python train.py --num_hidden_layers=12 --intermediate_size=1920 --vocab_size=2306 --norm_place="pre" --attn_scale=0.125 --extras=["capped logits"] --init_std_qkv=0.0275 --init_std_o=0.00561 --init_std_up=0.0275 --init_std_down=0.00561 --learning_rate=0.00977 --beta1=0.93 --decay_shape="linear"
MLP neurons of a small language model. Each row is named by its layer, matrix (up: input weights; down: output weights) and neuron, and shows model dimensions 96-223. Each number is 128 + 24 x the weight over its row's rms, rounded and kept within 0 to 255. Numbers have three digits each.
Before each neuron's rows, "fires on" lists the tokens most often at its 100 highest values on Wikipedia text that the model never trained on; "fires in" lists the words (lower case) most often at its 100 highest values on Wikipedia text that the model never trained on.

fires on: " a"
fires in: "a"
L8.up1335:154109147125128155136128158134082139127111164119150082137103146121143128108154109116144134114080134162120138120140147123119139161128152132173088098099136152131103108106119142141136155154114144141124140094128132167155145142153153112149099102149100088162085158143123174144150140121121116127165112097114126186119172114144126136150093126131127092151124129125152103177100151149121097154126
L8.down1335:131150143134162138166161139136154121105108101085123128099165154148118114103148153107159125122128146138144085119117131103119081127154143128122151118132165124102133119094127132124109078117116110096129132131126143163146141134155147175132149124138158154122120164131163152135132089087141090126166146150149147155183134130105148107162134180144130152109085115133165132095154079107135146121112

fires on: " on", " in", " 6", " out", " by"
fires in: "on", "in", "3", "by", "6"
L5.up768:148139110094128115178159095177120074151100131094129090176138124104073097104154141146119116109135099127164118157194149141157112107130135102159070092108099108145117114125127115154166105158120103115146145162133132083141095118144120144131117125090145130129127095151153163122148132154119130155104128125113099115154105123110119133116163094126110130093117099108113122146131120134108131168104
L5.down768:143122098073141078155136117116097123121193077107151128118119141162189119132093133185162113153117158133162097111104115160125114161105126096121124114142128106078124183150160155065100120087111115097153144098105112163103145142150118095134078102095125134140134116118111163137159147140137114095143153137135129108147135129133136108116126134117131067142108144139140156083095119060150131108127

fires on: " an"
fires in: "an", "animated"
L8.up401:142152130102157132141116138135136151121164098113121144136148113126145091154121119086113093114116132084151123174143136089124070157118134090126176105141136139091156118114145094155179139154105124102161108147120151107123124142126135141156101150125128134087128121095157119135081123145194166084138122098145149117123111152089160132152130097099115159131171154104109164128116125082125147112105
L8.down401:145151080087151151114142198100137154122151160121147109158144121120160105127117178107099154106116110135125148104127160131127128138166144098120114127109104086085140095110142101142128119130168140140103128115108131126120124176105132127120105125109087112118155138115110135142171140117125183132120173134121083128129144094131140137135121149157076128174096140181145154109112150160101127112114

fires on: " to", " is", "id", " has", "ir", "ail"
fires in: "to", "is", "has", "evidence", "environmental", "available"
L8.up645:125131168171115114138173113104133112125089116133106123128139173165129165151123167101150106112102101126105122107116146121147119107164105125129112122099156081151152129132113101134135148111135081147142071140109142104136106090098113075133154146101141107141170126143165150086151151107129130167169078115099135131126133161174133125086110129128163150114115144168079050095138158101146078130130
L8.down645:091161126079158106145113188169160095132121154117190182143105096099137114140134134135114126097150171143137139132120065144109132128113124113066128133100101152160170128131138119159111178141133138141139171160138132118164129132133117138125134091125164126100119131097118144143100159178136123123103063106148106165155131138140151140133142118121138153122097113140128137089096114144155167125160

fires on: " to", "t", "ch", "ward"
fires in: "to", "towards"
L5.up2:172165098096138104097125149154089101119117138099060125144136109149160131148141115113132115107115119147087127142124095104155135116148121124135138171119103119087155094103135165137112139118120134137120157097071115149140103183140103119109161111138129106131097115159094118143133095145088134184122131108162128114148133138099110145126103114106114121147123148118161129092125142106115081127091
L5.down2:097128104153115166111095128116143146162112118137137112138085160129157094136139110102144150132111119097158076125104137146111119166136099154137131097136091186157137083141113135110120119131126131148104124133109138143167144123123106130095106140130108082137158170127171128130153148170146134144124098157110172125141098138117151152106118119089159103108124146097151080110109119135126135116157

fires on: " the", " a", " that", " them"
fires in: "the", "a", "that", "them"
L5.up882:185154090114120133165180115166118094111145127129094123083094086135140132093129146157114130153113125111145110117132143132146059168122142107108156148143131096124156139163123146146122112107177127111128153155104098102112112169128109168110117129136140121106123121139130150101124098124137108143146086123105132102154138164104146135125126096151101144112162136141115122165112103153085085153092
L5.down882:123108140151160101133109122111093116117091117121057145178135127125153132132143129123146106137144182131139146103121105126160139112120135109136135135128084165104097132120108101096088129147131153133135098136118077111121127147075128079137115128127123103143118139142122176083142114105119141130103164086139134145109144163118147121115138124131135138141091122118129166100144104150155143116060

fires on: " to", " a", " on", " more"
fires in: "to", "a", "on", "more"
L8.up793:109155106105135101141082142134129124077102153134181124156135148152118110134142111078155143108131109158130161117094160149113102197117137129143135108150120122146166112104175164126136144130090165199106127100145161111126127107154121169132114122152079130109138140159130141149126119075123138158110123154086153136102105133142099159156133111107133154141096123082109117107100159121118139115119
L8.down793:156103107105101156129174141128138145114143152090106127154121080112127149149147125117103102140139113152159119161111102109105110108160146139159104075148169103131137131059143117164120141137063121132111115068093151142146125185122111103170151137120166112097118127126153185116133133181116189154164112111114103136161156143105113120123120126117099087119125122158151118143150139098119087114135

fires on: " was", " is", " were", " are", " se"
fires in: "was", "is", "were", "are"
L8.up1692:151142094118110144127137116118099183089162118102148095128159125089112132156099122178183095131125093149171142167111130113127142128124099152132155120127141121112172170156116178185107135108116138115123153135116109108127097147124120141114105154087120125188083120097130124112122167140093157160129162110150142153162168117096154121124111121166125122139109135078142098126110213131118164092121
L8.down1692:169118135114087108105115113115158117150151109061135130108154132146149126112154131097135115148109156137109128125139111110120126146171150127131110151140087107131133141155139156102114111087131116181122147094076137139165106116112100121126133108095138157092138148134172087149138068144086117127156177105111096107132128117156120156121119159160111086089097165129138075133140136113176113107139

fires on: " with", " and", " to", " including"
fires in: "with", "and", "to", "without", "including"
L8.up1658:135126116153075120118113151140105117142130138114143082129083112130116144182134152112154141136105107108117140138137166119175145114126135100141141119173124069147136162084131128131109144111121132148151168121155135116128104122148084127186119131113125124132183128151144180135139158158078126117142054112154160168128125090101146146151164123157154111153119097120118107133123161109104117139145
L8.down1658:138125151138135148091160077111155115149107121060125151099133129144169152109161119117125132109146114118114116173107130145115170126133131123137101135099117122118148155116171117105116097135120098147179119125139112121105137108094094142147134115142163160173135087145134204128125091096132145122130117136107123124115109114101092169113147131131127080152198112118107114107129126119134096123090

fires on: " of", " and", " with", " called", " led", " for"
fires in: "of", "and", "with", "called", "led", "for"
L8.up1542:135041127154106128159112111100162127156128176137089126094088132169148133102146175117148141087108117085131138128114130106086131141112140120122108109166118124159154132143106107128081096146162136120128111125130133119201132143168151127140136126119108076130161079097124138159087168115124112113145098126086154143143162108132077123106160095178115096136135125116102141162110138157155105105154
L8.down1542:133150152142117177073098145111103104142081116123117154142180159122136159164095163160059093134141162079152139122163137077136097101121104149102125147138127104186110171103146151144156128110146142147147141102158129114096081151081154143174126122147152147110102121135092145117149079118101145141173197095128109124085129131131137135155115156122143148083118145096137140095137089113142097128134

fires on: " an", "ity"
fires in: "an"
L8.up871:190134108118118117147162103165146144137105145125127088110156098085138111173147119097148116139091122155139129136113112098142111127158149106165163113122128140149170147110135096116136115109116117106118122082112136103157118184154174101142125126133155120125123098088068154124135134117159118134128116137161131100132105131198131172113127124081123144126151112103106122129085103121129170148116
L8.down871:112114201136157126125120157086113110188159182163135170183114125101166129121180074116108142143163119117144182129084124135096123134169136135117127136096109162121118114119132134155139123147137100129123116118139127139135134160103090127136113139116127145118144116155121122132087144132143156151167117127094143122132153179120109139145139089139136140137147145090127126116087127154126105132173

fires on: " of", " and", " for", " in", " on"
fires in: "of", "and", "for", "in", "on"
L5.up1915:136117131145133142104125100104131107156114136107154161096163101146120102102142123151042178115139142174128101147135152136127177132115101110138107136133136137121165115160074136108097162139183141145140146094139145113134193160099136128112169072141117107116142114114130130129131133155123150143129109088146125120147124132143129133109160134121143140139124084145134119131117127125118105111110
L5.down1915:123127129104149151158150144126101137106108157096123125066109174175120130119144080109150146111135131102132146130136095103111157121138106166126180168140135110098138116113131117081147119135146097158105133121147131132151116118171121137084115151145147188134146134124108116138105163111178094143150129115115108152084105143105148129119137125115140117151109149136133136119113111109136096114161

fires on: " is", " gu", " a", "ab", " was", " Lab"
fires in: "is", "a", "label", "was", "guitar"
L3.up951:094107083121117139150175093076135203134139137125120114117085156109159127118124133128150172156174134108069094121143124100166146148128115088088127155146129133107133095145132148146141169112079116140145145140122124161115143168101133100154080133098143097184141140108119104165134144109168140102139138134128112140117170129171157138148172139120144088135117088137108129095127151108153159115133
L3.down951:142106117131101138186137097172138111119149123161124123127120124129133109151116131132136121150189155181098093105125117114138123135126111154146115117137071154141094140144098136125121129089115139118150117155117111171161090170141147159103108103146158153180119123116099102160133108101109107067118142106132103102096142143168123121101157132153099131095141128157120116070141103118196123149118

fires on: " an", " inter", "ter"
fires in: "an", "interview"
L5.up918:133120122133143119138131152125086120163128155171128182145165113115142123127114139138153105150067153150196142181102115114119124103107103106091110105153120116085149163088090128139123177107127117130178152153175140120137089165129136144104090132136108123150147107108103075154144121146148122158124116104153093116092097120100152130145121132086077135138135150087153102118088130114125121111089
L5.down918:155166133146169138117135119148108136160155149139125131131148109135168118147130123137141081139089136161168101100133167103185132145175124121136147061118110135122126142164101095107143141124154120131114085132108133155099155153115121107130128138083107134112126128089114093133128119120156170132162149144096106128105099096149130139129167162139148137140141105107136118099133171137162138097155

fires on: "ed", " known", " named", " the", " by"
fires in: "known", "described", "the", "named", "by"
L8.up528:094166138157158098115121138095138140188090136143080146102089149162131126108107089156144125147117152118104124164080101159143163153136144087141150125147123138128143132138119160102108100111127111133110151156138135139136153159129130143132106082144154116172130088125138147117156108138165139148087166125093117138127135164140121130117159122135137146147127183134085119142137172124117121093127
L8.down528:114147142173152131096098125095175133109101114118097108146088133107152094109125147134147085147120114117162114116130134097129164148116192120118155150157118119111128143093147082119145149126106095155091153108122144123140126127106143100099116164136157110099158160137137088124113142139108123143131147160115111145183144088147111108133156161122129121145128146143121100132138103129118120116132

fires on: " and", " to", " will", " would", " has", " is"
fires in: "and", "to", "will", "would", "has"
L8.up62:154115107095144119112158145116154128136063150143157118186184154136126113144155109164127121133107064137181114153135113126101114121104118122116141129116151108133142147112147124176081144104114110131158147127160130117091137148118093119099139124107155117136160120114092142152179123126122111159120095163098125118128095152118087119123121130101127126125144130128104137133141154157100074110115
L8.down62:114121158123099105087114122071128107129113166168153150132142099124123129102134113154126141143097134115170121118130123159109124150122135155157149171108109146102157097159136138114153136123081081100138147127117118172171145113147134121149174163129090148120139119110144145165177109130153134088183147132123155153105142096140140113143157126130120179090124140188162083145141134119116091134144

fires on: " south", " equ", " north", " place", "ast"
fires in: "south", "north", "place", "cast", "home", "equation"
L3.up342:112174132085110106143115165137167082148103133111118167150143165143117116142177156121136151136165113121080167108079116112127129124127107154121128136130114134156118127117120153152126106139138108124149104119155096151138136104099121152113162083102142160122095058128128133100064141132141093110123079102152101126137090142137160141128135130127148116131192121138146135149115133170119118114114
L3.down342:102152134136121107155108070143129103137166139125099142132129110122137156103174131156131114109093125159108082134143156143108135129153154139132125142125134131096125142086095082146123131107126121121137143169106139134136123142129136154166132108138117149158142143107150114126176138121123122132134149102178119146117109148111154173138104161121154123149158094104097110137166128113109092134109

fires on: "'s", "s", "s,", "ers", "ous"
fires in: "s"
L5.up899:143140111157153169129102066128129115178103160124165146124071122145126090165137140156177175132130123116191155121144086121150129107140117098137078122148151125146133121115166121093110171146107129120129117120144110155173112142141116139109148099100117133166116166136117141088146125077089134130149117130096134149166125130094131069131133092114115126177131103134131123172137145118134114187117
L5.down899:100124121149100132142091128145172125144158119133114112160147067173110132134120138116127136144117132116123158139148158145132137118133129119126163122127126122129115136195095101103128140134110085108138113103109144133145142172160155121129126170155118125166108151111169135103124079153145160156125118121179102135135132143177117116170131125152092120096167142153138161063115135138191138129119

fires on: " of", " over", "out", " to", " among", " about"
fires in: "of", "over", "about", "to", "among", "containing"
L5.up152:148119101116156106092102114114167155155132092111094131080107148135152154164124151121152127121114091146081136156111112127171138146124089114133088145165120132125109134108129094139177108147093133145106129109088100187125132159113116087160130123124124167177126122113107155123110149109162123136142139114136134096095142128122103130129122127143137077143107153141163105182111068185119104149116
L5.down152:079099122076138124132123130179142135117110101114093153149151099136156146137140152148116132117104131113140121096114105134135154125083109122107114098122217116144131151146132160119117098090124117140153077148134108121133129116120104161128080138137162157131139127098181173165103160105163129105121140156155125163130124124078131110124158141155145131149110134131128125112117124103122121124159

fires on: "ome", " all", " such", "ll", " some"
fires in: "some", "all", "such", "gomez", "and", "these"
L3.up332:139120164125101124179157155134141117077073117137111149119117170126123142122153163126170140116138121151149097150123169130125148078168112102149083129156072077130107122162146110131077139131099141157152101094121123153100146146148151109123148111099143164117079100112124104132135112144104125168120105115094101156144107089123107177157127164128150154149131132140101129132135112163161103107138
L3.down332:111117157149104108138179150115132107156104122144096159088109110154140076133157129158163120123079126089158112161111135146133145130134100105125149134120133080145130129136168146112097138149140156158134147105141157118133141128146133093154125148154090078162142127092142110093104157071138140121154128112119138127103098110176139098125131152150128149108106107123132139147115178118131126139139

fires on: " a", " this", " This", " the", " l"
fires in: "this", "a", "the", "private", "lake"
L8.up1323:142123112169128109106119161115164172127114099118155152141155114169169152154110141126129125095127158124118067161125115136125156112131178102108109130140080131123120118086126131150138111116114127121135109167137142125146086124099144159113172093133131114118096143124151124118103111110109099159116099141130079108107115104080142139134147116147147114108144138155095066162106144086160175167107
L8.down1323:089184105138120161145092114147085124154099122136166117120162147178133151136097157124152126170110145075077116148102101101171110178084151108123114168147152163131143141130130117106125141097145110099149129134116104106161138151103147148173093114126095155132106131130145165127115111127114107138124130115129108134114114167131098186135107094144126135115132113140140103094115132160110132125098

fires on: " was", " are", " is", "ris", " car"
fires in: "was", "is", "are", "harrison"
L3.up977:158112113125126133086124119118099111120112144108093164115125121130165127106112114148116076138152175115078108114127135133131130166124130135157102168117139125104165143207127101149144120099142110132122194152128117149130132158101131096146127089185148148102137084146108127165146152135102129133155079099133134149123180108170144123111128142138123116141155082172132087083141126090138129143129
L3.down977:072113091135145089141114147129121141147136126102148146138088149133103121116147148143123124152140171152139125121110148130111158150160148113118085137139163098082140140130164135130112146125098092132140141108122134169149130166136132095137123168100123163098133112126140101111132121148138135118082122151134130136100074153119094096113128110159142113167153134118132124118203158097125147097138

fires on: " n", " the", " that", " this", " his"
fires in: "the", "that", "this", "novel", "his"
L5.up657:142087145108093130111084117151134130066122096129099090133104118106132146145140145079129148166117162078120161111093133104177096140129135137094138137129124113153113140143112138160132118100138146106115160149142159139146115119118137131124117185144144108124115140159118154104118162145150147140123127109124113118135126119110139135108122135091075132129110184144157130150141121116149140136142
L5.down657:130126140095146103093101166097161071076140090140155123123132082126145100110129160146167104124147140110135132122123126120113166123135161130116178133108116127179112126099113128149143099143149095151151098141131159110102153116130119086135154139107143128129091164140136097136100135129127135079127070177087126104127140159114119085114148150149119136133125182096091117127148132123118098173162

fires on: " a", "a"
fires in: "a"
L8.up136:130140129135111145121145134114106115166127150110140136128111105113119171143077146130126136133120144150130106129147125127120129157116092136146178156055136191104088084079133123087113146129097074126151148095154127107145093136141122128112079119113134140136128123110160139147118116145105129152122099114123095130156143133175157156113128094194124131124124156157134127140120118164151114124108
L8.down136:138079098108149124095132156150159163129134075116089140116156086118112127093141122106175112097110147139139127161112093132096115114147192149155134160132147107129140104107155113090169101128106155126153105107101113144132130128140130122173155088122139123113128149115142111088148121110169111147127162111163123128100126168159124074137124143128120142106142145122121144184165094125126152132130

fires on: "ast", " south", " of", "est", " north"
fires in: "south", "of", "east", "north", "west"
L8.up1741:113141153130131126149114098092117125130086111128126113142123146116121142126128111141113064136171142093149122141126136118122160175162139098097077125136106128146119139111104134125127106116153106126123105115129130089191120124122147129121157070140109146085092127172096143084081101133134148161110141154163117135117140149086155109146164134143189151120137129074129119127081131135144135155151
L8.down1741:141131172135093099169091136146097183121112144112198123133117123126086152149098078078118080189134113143114119103119151116136135133151139114115117093168160123122113138130119161160156112140124108143153118109127134098131150172143108109127086124120089121137148103100163116128144134135146147135153067105178139139115142131158096112156098148114153149131146098157134134116087106137137153127116

fires on: " to", " the", " of", " and", " in", " from"
fires in: "the", "to", "of", "and", "in", "from"
L8.up1493:167089150136116103133165151117148142097132129183135131135109104151141109132123080107134105155095072066087118112175130114099148160142138168125141147167109103131102152131123138125143167146116142135142130156137126091145121104196125131121125138170123129170160110150138155110122160097157130133134094146156147163142127130124112114166141129082136160144162106093125129145125116187139107149138
L8.down1493:126164113149087136159159120151134136175119142118127166117122158057094140106096144132122131156136136156151105154128146145157126145102157079112136148108096111132093156149135099132146094088147132133107134104139133112141129098086145144136112149113146111095102105094126135091117115079157108133113131104120124136083174150095084141167145099134094143124121137116139143142164159107138125134142

fires on: "'s", " the"
fires in: "s", "the"
L8.up1570:128155138128165128095113095104111134108131157145152123150120086114143125166113191128164162121123132121139131107127113115089130112094150106148113117163146174158154101116167125116109108132130109125135119103175125098139110128125156094114144112108125112170166155154098143133147148125091144142123155119151139087090110137159129123172128138151149159120141133155100084145101080137133123119113
L8.down1570:132132123151096113148137174108127122123135115147123176114105119118108137106124179135140145127121108099137115125111128140096117162158152121128123141148129086088140181082139165150136131118099060130118128114160140149115138153133155154147130117145136132144103120143187154106097128128148125124138129103162097135143116108126111109163094114137088090133111109147165133117149164085152154126126

fires on: " and", " of", " or", "ed", " on"
fires in: "and", "of", "or", "on"
L8.up1124:103121113143109141132162121081139097111120169087145094139137103142117105162137120074119139107109076107159145148160107126170168150130117122117143081119121177158146128131116104123106162150114111140130119142079105163129131146157134125097160086143114170113149141148133154150141127093153114112160095110134165156147120134103110108133107089120112125170096152118122099136080131161067093133127
L8.down1124:110085164140110128122133125117115155087124094159097148145121129143146158144137113118156143139073137150159154146119109134166112113169161136108166146122164084098096124100126120122103093146085181107144083104143149109087115177088111146150193165132103131136122157068106154145093128189132141100114132135116122076128127115125147168123143155099126091133135113182134159119114067164156118099131

fires on: " to", " would", " will", "ould", " can"
fires in: "to", "would", "will", "should", "can"
L3.up826:143117153124104134153139137156121160118136150110133188120110123132143137128123120119124121143130112145124133112151134200129133131127154114130115076135139136160130200146151115096123156115107133110143138120146108125153117167123112139108178090177139077121106161142132139159165098138059124119150139102112141096112095139153125153120116147128149103173159107122082100112092146103088141160138
L3.down826:104145112064138089121135102124164157091123076131134147179095140160134117147103135108162156122136130115135076153110129093134128113143108124135150162120169156095144104132142126127072160123100086111147132136146150132148137104130101124125149128129194133126143153148159087107182125126127099165098096108103095088133154119104148120189113140071097120127164145111129111147111114120105154105158

fires on: " as", " the", " a", " became", " an", "s"
fires in: "as", "the", "a", "became", "an", "considered"
L5.up1394:149156150180094112146111101130149107117111101122094120124099124123168132134126151171062117119137137114128102155148096156156107156097092140155116109096134123139136126158113125110119134157119100125102122115162135147109107083096138084158097162115078124127121143125147148081126115130147144135070122132105155151175126145120099134138120095138199118148167131171099139171111114107125136115211
L5.down1394:133115138122130088134159141113109127147098134040125159179131111102071108129078110104119141081137151117170115113134156179118117156126121161125117118129123099129149150097144148119101135193115132155159170142117157114128141111098153079106127141150130170140129106110119139128133115141078123149130133111113132130119154115165129175124106121092147106131130087160131109092113164119153148101101

fires on: " the", " from", " L", " to", " of"
fires in: "the", "from", "to", "of"
L8.up670:151151174096135107089117149201102122140156118166109161154113117161100155142124119109076123153131134107140176127086076103113136139120100108101128139109140135158110144158156128171139136070127162131112108137100120176145123135120152162131167074125083107131125109134159143138113124149118130169167161129160112143082115131136149135130155139116105129130135113136123083125134130143082089138119
L8.down670:085099111113117109095111091103134150127069074152118132105169139109134164124151142121154154169112141118154135119120132161107128122126115115113136145106109165109135112129117116150110131130145120115148133109138124161133158113106129107111111149112142201138143130128137120125157098111157102102139121142125136118166142156147116162134145105110117152145116140112186133123084158136131146100104

fires on: " the", " a", "o", "h", "ur"
fires in: "the", "a"
L5.up578:133117131148095111137178102100115178085120115142111135107141102141128120141166167105085121124100115147139102136133090109140117152118154107083113147093134145139122152113159133186149115156144138115140164143117088111102078148112101140111149150141145157149128135154129142114103182124156146114123113158182156117118123118110132163133179128073062176113129126134087115151131147135115178112146
L5.down578:127112156081131140117116164152163124101113108105139148131115125193151121123120148125116100123129129103143153115133195162144126107138109156148115167135121142118145134152131139111149126149121133126161122142157109112136086132131143108125123120173164132173163119127120124161145132086143107127093133119150121146144153122120159179116155132119139139108156094130076184084111141115145130139117

fires on: " to", " not", " would", " and"
fires in: "to", "not", "would", "and"
L3.up1764:118139121143138187146135107125131097130121172112153150130145128110150156100150128093129146138086097124136123125126121108103168109067142108100141141151115155128089127106146102125128147111114109125153089133153147115128150126100095099143133151118122108131140117142159082169174131112128125119156167125129119125131122090131127140109137103138129168139156119135100110160096173101122130155131
L3.down1764:138116132095119091107152109143122177097113130157154141102129177154145094118069104130112068085122130120098144158162160147118111115176149121080154138145151124125166119118080113117139163144122106129156111105124172101187132131133136097122130105143155103135125158119138139104147125136133182134185093140115128133100113165155147109127155145121094145149107137162123152136165134134122123115130

fires on: " to", " with", "ward", " from", "ated", " the"
fires in: "to", "with", "towards", "from", "defeated", "the"
L5.up1020:134174121113137153142154141202120084152088130137125142155141162153130090152127146108118101096112106128090093153167086105122192139114114156088128138115093111115185137129150150179135122129094139128075140126107084122137097100120128130148122084103119125121142106123116135125127139155127114174115088084100141150111118121125125128130122096152101127119118145113085080097115135113092110117140
L5.down1020:134081130112111103082122137123130163143144157103119133120152133134118104102125101081134142117131152115139151077127122146141110157087125132092137137117213084133134138107134178116068112123097164104139124083147121169174125161135131109162111101097162118133174132113165142117131165087140080144109119125125125130121109101135109154133145114140125121114127128096111106076126142174124143155105

fires on: " north", " south", "ast", "outhern"
fires in: "north", "south", "east", "southern", "native"
L3.up1314:116158162117132190162071101165127135187051154148124146157115148138114126132164131104132119107133121129109146146151122118164151112128184154122119174126131141144125140098188129148139134102142083151116114127098080116121150140113120110105169132126130104147113064087155125090080130081106121156153149119125128103119145149133118107119181131106117095150159161099154131137084138119109129110105
L3.down1314:121130138136109127120092076122097134102110076125117094129159122132107112124064091100096108127133148144125152133138133102176131130097142124115142112157163148094085168122134087122137116116140141151148143143134197172157143143120120083120143127166159123128132157153144147121106126127087140145159143152104137141067129126105115110096127156133120159101136092138084104141156114116122143166132

fires on: " the", " in", " of", " a", " as"
fires in: "the", "in", "of", "a", "as"
L8.up1612:123175140108112129151116102126134132141164077119129097171118110132116160145129139107086113128085132136131099086176153136102130122113096133134120074133145140159154159127122118151153110162095151088085096115161138105130117144124127102139114144138158120114135145099155188116144147180120138131119129140153165119142140131138122085165125140111079134209115101116143132105173106160137140130158
L8.down1612:114116148125143155141146148125102110130143129145149109148137119130120129077131126106106143146137125126135102157120174138127139147134209074129152118163137119106105108124141121158126126090114112113141155120105123136147128122160079117160113136125120074126146180144113222121077161153115124116159151118113141147134103107122154144104105122141146136111145149107138143125100133150133118087094

fires on: " in", " of", " or", " to", " is"
fires in: "in", "of", "or", "to", "is"
L8.up438:151119131081108094139123134124138122127130147132128169123118141162075137116149133126130118125094124154116110156097159108127198157126126132116111146142122076095117113070162151121124113116106143160135135136125178127116082131124139103113109117162091120102094136125120133151081155146131120145146136078181133160167138169115165121088134086119118157116082097117131153151119118125090148115121
L8.down438:125127127134125109128129127155099132140123087138097101117117167133081147160155122133117129123088153131104134082146156099131139177083127131168159118120128150132116154095101117159141134149116130117108116138150094084121143124130116141114091104145117122162135158174111140078125163130147175101100111139112164114135114118123143109111164112138112097152151109122104112188161141124134122137162

fires on: " of", " V", " the", " against", " by"
fires in: "of", "the", "against", "by"
L5.up1131:113110093153148104111085123131119137171095127137065141117116095120105158140121094103121154095128173176113149128121128135125142149133119141138126182123131181088130130117078125121138143108111169135105138144134114156150101129137127113115138098152158121157143119154111126096139124117170140123096146122080173109138145113141161130155131097110096111097141150111103100125130156131102129151157
L5.down1131:118128133126097107114162166140127126135124105132137110137162164118085152111124105134122145130119135119131154088095127135131164176100104146123111160149135168117105134086174085161134141104132171098108109114143130151117149150101142099121123139134119125107135123155109135101119114087119064125160115107134110155071107096148140132134140099079123145125124109164125124101140134120173153133157

fires on: " this", " that", " final", "om", "ac"
fires in: "this", "that", "final", "name", "title", "credits"
L3.up1872:131136097123076089126132114107149153108105156123109118134117136126116092108112176141126164147110148148150097132150160108134133157126150159093105112119149150138150109163088131122120124103129118160128116139141108111137088118150153125143103145134158136127089173165125127120127110098138116126123151104098153197115130135148139112145126141096092119127145114086101144170109145099154129144143
L3.down1872:165168171116138112116165134134148104096134123163095125146119147116125160088131170163135118141182115085123120116118150129138093128126140128153097158154121101116139146115167078139135125156084087148117079141117103164074143158143158102154156133123136103157137142095136109097148148130137111096100134149113125118140134129105171144126148142139146149118118139165136138096120127122104142142127

fires on: " and", " to", " as", "ic", " include", " of"
fires in: "and", "to", "as", "include", "of"
L8.up1483:094113105109099098109127162103136135136082135123144105102107118174108140133163129116111131100132138139173138138114102159141099122103131118127162123122147193139171133090107115113129151112114093097149113143136156134119167127139147133141179090113108123125198165129125145103106131120108102152144094149132149129107112123110110144059130133147101085135141077115134107118143162141153124114124
L8.down1483:150118104101126072133137119125125132145135129148140144138158108114137141122177098145091124164094083085126093135153106165133115136137117157150099115088150124137108133099128094107100138146072098135125146169121134121132147115100089154115095134127076158155125126128133166147132122121128108121126127127140172135150144112150138152106127121131131094156150129112127136108161137159060119128108